Weights of a small transformer language model: LayerNorm before each block.
MLP neurons of a small language model. Each row is named by its layer, matrix (down: output weights) and neuron, and shows model dimensions 218-313. Each number is 500 + 25 x the weight over its row's rms, rounded and kept within 0 to 999. Numbers have three digits each. A neuron's up and down rows have the sign that makes its largest values positive.
A block is one neuron, or neurons of one layer that tend to fire together. Before each block is what it responds to, as a language model described it from the Wikipedia text at the highest values.

Responds to: From…to range connector
L4.down217:483509466505490504488517521518501502525529501453482546489546503514511478505520462474489505511518480520499513492521483480482506477509553464521507510523490522460493514486473497556508515557514517510473519474453516481471549505494479468532552503507532477532484506486479457514511515493517475508

Responds to: Foreign name fragments
L2.down67:490483500528532508523509500531520506494494528529494494480528529516484466489466467510470497516491480498506509472460487481553485526484518493484487480527458523531498518501466517496477457469495454546494486524499506468471508531503503508519466496531544528471494493502555463443520466451529519490
L2.down192:497520507499472478519492483500513500532460494462521551505493505481484481527494477509453519510532521496490541498536508499537506484514491515516506506493509488489564469518465512493521450498500510507526511492525533486487567536435461498509521500543501495547479483528494525487507494493497517465
L2.down304:496533476514488489481497469517496506528475494495487461472523478482494485525488460528466466505509494508465524473548543504478495521467492462506464456505498491502510510482499521499542499495475486536495519501498495473523507490508482514520495470511496488459527454471529487517506492486552528497
L2.down314:549514488543511522504503486499501495517467494498464528524509553503491489491472520514510486469493492456530443438529496526525536511506483506516532498499477499495481455484482479452507510495506528469543480522491489481528457474526525520494492473527451535475450554490526461541495539507512490488
L2.down381:471504478482507455539512494513529514497450488455484488534503433426561491509493491483476511524514520508502518515480500472486519497522508512527487498477537492471508547457503456502532484460532459472464488500492495543487490524505522491495479502452527479449490459490498491526519493506508528445
L2.down454:521486508545428531555474488462509524426525500493489469502506554485433493486543526495517467478487496477514493496536505477452474473517489485466484523512492513515515530498479507511475489489519522484477491478531495478477552527490489475468483487497525501555480470531487490516490431495464516512
L2.down455:545491461509494505477516550543510503465476508489509471479478512472490507528524444541498480508514523530540459451494502547520493495481511522519509495527547475518506517523478507484523480506482495531481514507503535479555532536458475468554467514520522483468516483549510482518502482480474508511
L2.down594:502483515505459506500501508476548514460462510532510522543518524490457520500476483483522523524518481495510487492535555545474457496492495484485498493489457509530479501501479503509509465486515568501529518506451510501501474467507534513484505513496506517487540517514450500457518451492549502507

Responds to: Sports results terminology
L3.down77:488476500522500505527500445501476499501484489544508544497481508509497483503489526533477498538473437525535484505533470470487498498493494513504488537513490527461514515494544485492464509484500466466505510475476478496527450478520502455539499508518491523493484526477488485528511536541514472460
L3.down215:494524478470503490498529518490486513529523509535462502442496452523452486452493544503495512500502525538471464488532488479494499493483505479503500473471494471486505479532500465499513521469501495494542516477504491475515501465490519511495508493488475496461534511476538473446512531512527530455
L3.down240:458541488504474519521481473539476520461468516500509432504542512498510501534490511545513499532529502492517534464492538512482508514497466484433471477491498528528457510491483490485499514488499460470474481566451471507486534495480488506461487497514512542471485532465478483486546518482519484530
L3.down243:482516489494498471482496496486501474456487495483514488442518445457485467495510531469510506503490495522522456496516519508510519505514488504524437471490492492504541514478505519499502482486465516510504492474500536507496454526560505513514470473462499495521538500479487497537513484492481490480
L3.down260:481535520505507519511485462465506464536511511479449479527513587492550520496499472458506485505539487477535491478451483534518476543501497505500523495506429483510493513501506480463483512478475510483477509520456493484484495506534481520570506509496494530495527515443481466489491465528501525524
L3.down674:521513567470524483450474487442499456483472519556505529502485560490525485511530493497479504448515497502542486541492478509498488495498489496449501481482458462501528488518507481498475460496469504490486497518540455535498530525483491456530537485519515537498498447506500456530476509509503468504
L3.down730:481487481483515487527516485515498497512486509495460485484511512478525500539512528515459501521500495517493490498464512481508520469498488487478480452509503471503552517509485486472465504499487529529512515481510548510539502509501535531460499508475521513490516503439504478504537484524466483531
L3.down759:499474523505513475501519451502484471461533459479495475507531468503461511517563500484520475469533527486481496509476488502499496517475508526453488536508519487503492493508508493460508501501505526476541505512467486486480488536504498540512514552497504528479462477443491453496549525544497499486

Responds to: Competition and credit categories
L4.down72:472521515484457495498515492464504522510489553470466545542525502523497495486508467477506466513535522480483475518469502496466465535519485476484537475526495514503516520523488525475510521489500500507456526554506482492496534536511490511494480483517493515490526508512469463525494461487535480480

Responds to: South Slavic names, In/who
L3.down85:488508474499459506508504481508475477497515513486503522507504499463497501458486512532458496512532516504525516526517520462475465518491468532507473480471514445476459533451518503479501514505516545478468503493493493487529482533519536485482491500514437470511513522484507534520505505526489496508
L3.down197:510467483493507499456510497500527552496495548504478500545577536530491583535437493493501511506531499514512507509485455486532486477500507496507491540524498498487525469494484523450491491529482511498479514500509481483555500506505474542486522471543507514515491504517507455502539446518498486468
L3.down242:513485487479545487500501473485490530503448516506506497510490486512489470494494490475510501479507495501512502482415488536512512558479465467523497530501504502548495554508481472520490552509473501543485505520524525543466541462451529447470493550500449502525517478521478544435522485478514518545
L3.down426:476466515490534510505512496467475496431510483452515522466498473524460480494498501529507502542471508477557544511523479516501497490502499518514508472520528483512519500470492514501491467512501527532499507497490543518495508457486494461525491527533490510451549508488527515501520483496533523511
L3.down440:534534475510473532512501507470542489542493525523525463481495468476531517520455518479511518541497467532503502525438536458514512469527441458512492503523468508546482468470491518525487549502480509533497489488512519530508445496500509509457513495539485487504516511495472534519518476531497500457
L3.down441:450527484500480492534495503464472529461525469475497523501472478505522487473534496546490551492510505481503482545506480482470486464460469511488531504516462456473478541547477502497524514493593518511515511490470538453465499505486491482493488515537486509528559521491519478537523479489467507459
L3.down508:517509505493484504497522521444473505510527494502478503508506484460517516425544521522491532524514502476512559484502516480462435501500487556504472500472503524501495521485464531490498514501488537447473476514506489543518465477518474505484490520525487473470491559496516527497511497547503500516
L3.down707:510502484489519515490510504514477484474476506524493478527551475465492516535468511481495481512519505458471482483498469524469470483513452498483478519523459521522538505490513541466501560488522563485524496496464510484527492549566520511499531491531507512533491509528496501507475521473484473493

Responds to: Coordinating conjunctions joining pairs
L2.down2:457471485530514534563500496475487491479481494548470491427467478489545479468454486435509503488502523480492531499519487506446520489477474486483493490474478518462483494491485509471506534492500521511510479502517512533523533522487554531495466491490522472494529504520471515556488511504542538478
L2.down25:499517478517470498507462478519466520505552486494512489467486499471492506474525482465524506474470483476511547504486494520524512465468502481472491478497477528501497552551497515514497547507488471460507487475491540514496489482506480495439477505489458520500504510483515540418482440528498497504
L2.down90:474478479500481526504511476517511491482490488497509465468465527516480534484496514517468489505565491530505487523495469512493521501471496495487500486506509519480508503480491520510486545532501517530517510508533509490504527522506510481502505500480515455533473485512517517500480492492460473516
L2.down342:485485494518550509472517497483474491550493517473477499501486521478490503529484482477500464493489504526485477508464491511506489481502497515529518440461504520553498535517514436519528515524541525455468527507502537511415545560515545563503507499488506490483516578491504544557521507522532513468
L2.down356:547487496509497510460493518497517522521451478514481466524494500462481537539533480496486507533491511504541484496575523536498539507493518502536480530489489460512518529479482500508529521536514498490450525502497501530481556486495549482482491477484489513491511511498491442535528461513506527499
L2.down561:488497504505518516467516504502505526539511471540524498537501506496497475568489455548503519529507516525524513515522532439534518502505489496518500484538502505496512479516504475499514506486489509488467537510492453481462532496519504500458502548519522515491492560506521528505491474476502469523
L2.down713:506470479506494513506531492519447512507523489496502468487508499509469499516549520493482525543505486507440493538541511509488522506476512493530495486514507532446466552518471473542521476517519486515504465484505481537479434488554505518488447483502514491524510438479487540490548471480487457521
L2.down727:518526503526500517506493503457535553512536530487482502465539464451506520536573486491476499507507513504546501494495521491468515494486500476527482463511485506512474460502476489503530518503521487493518503469478492531499471543528499487466504512516496526489474494528502538502492516461487509518

Responds to: Ordinal number suffixes
L2.down62:514499519486452494483510526517493526497491496553520456548540522550479481482501462526509485487461509449525500527475509450502521519506440487519453529515457502498499504494490463499487479495523529509494479498453501504481488501502508478505515497489498536485469513514444436496494500473508502512
L2.down65:472522504519489517488481520487512450463494506535506518483515507508516510507544510498507494479507532476495537515532454535485528473526509483463500522504520480469513488516493506528484506499491495464445503507507489523518491541504463521518504527500472510486466481522518490517549492514497536473
L2.down161:497501483477517426487497512514518526497489516528523487468528467495472483506476526507499531496482505499481484464496508516541524466550478497506513529516535487477481504511480498518506503481526525548525505521472533483496453464483548511532488507469491507491521494512501453503534501461452498530
L2.down171:502516469483536529499533467515500520477502489510483480552539504498531468501481525485482486497511477505495505477488467469515506512523493501481468512493471515475518507474478510473510522499499505499511498511470489502534446507482516487518504555532458509473509474524467465569528490513464507475
L2.down383:466485493500499456511513498501491483514472505523517540490488548490562456525548478472509514498520537510488491493492498437511539463476464509496502446521509488475502456503502500508523523497480492500481531494509482483464530506446488491514517498492547531484502568460501486545472563533499532466
L2.down425:505506507472563524519514515503528492458539511502491536528497517497507483469525493464493485518542514487491486497554490479499461521508527502474482535507459470489494507453505502492485485519476544504470493514520462517491521485475506467540547518507477512522496477510479493498518537533508531473
L2.down617:486503524505522524512514521501497532517496495540533543520538451472503484493474501492545520484505527499540499542491501521484487492527471524519464497494451501472523495490464467480482504502483502502493521530485535523506477527454479459481473480499495508485464459432471495502505518454492534495
L2.down706:521498473508504456489531477537509531488504477512531478555564462507485495507506489504509488527495543521455475452502545483499499474530495492521473460529444471527532487514465484523523466502546469493544473517494492575477500466479489503505501542548529505494515459524467494492466511472497525466

Responds to: Fragments of foreign names
L4.down765:483492495458526524507508499476478520453507523428532520494541479479483471488541454449496506447532499492532519458526518516536515501487468479523510505547473510500512526515485509506499483510514496463511479506517513532514542480483550473523517519502459492487526493523517468541494479515515490562

Responds to: Coordinating "and"/"&", plus "on"
L3.down30:483542452494460522511454510486504514476483508470505492508448528528513476495538530505452473510491506531508476498520502514492518501526453511537525483497472511518482466470518495510484537482509533484530477479523535514513513489535514470568532516517472507506484481501504504458463482499481494455
L3.down79:498469525502520480530482504534486481452503451450534444494486448510503510498500542525466518497508496500457523476494499492498477498499499535503464495478498493483490511505458492522509513468520484529515475524453529523512505511550569523501486528460516532486481515482530474505492467543497529496
L3.down120:543513494511502472493502534483527487523535531525519519539509499503517522462495529517512490524511478528475531508450492495502497469529519531528521541495495525512493468515476500517503519505519522497456523524496512480481541508496556483501548503514521493497478508487508518504513480481504510532
L3.down212:490499500552482484493483514499525505512512508533508544514488541517507486456451493497489518525507499517476513522506490495504475444482495527495480508546518490492512441513500502544510483475488487512498487479496567544490530482469501499558483486465521467477484439485465470477511504504491529490
L3.down255:498490472509527528504528518506508526500508540523521510515493524493489492531511513481460530479488482523472475487488490529525485488498538505484455478485491508468481508495501503557481458520519499554462461496462524530515511547527539481518482518472417528523493479531503510531459517454465500555
L3.down296:483498527553556426498497475511498513503513473544524469493454500463480504484520492498495495496529490457495478463524505444524544494519492529522461496492435480469490478444476477536500459521522500472524480507504530531508505525453536492498517507520488495498496493484535473494485465481509492512
L3.down339:507548503498505516517518519530480501484529516515483518497523517521497495485508497499490499516531512503527524532464498527471496538480488495540538506446435494496471489475528525500475501481488465464482548511459474500479526546469531524514539556491551530455494504547501534515484494492487468535
L3.down487:466488536497522495550497467524505485483491522472517518497515535469479492514449532485515467462488519494437458520539474512517519498488472491511467502490542477478503508490491499477511522499465486567528501513523514487576459499477506534487505453488458516501501513528484546516501508495461497490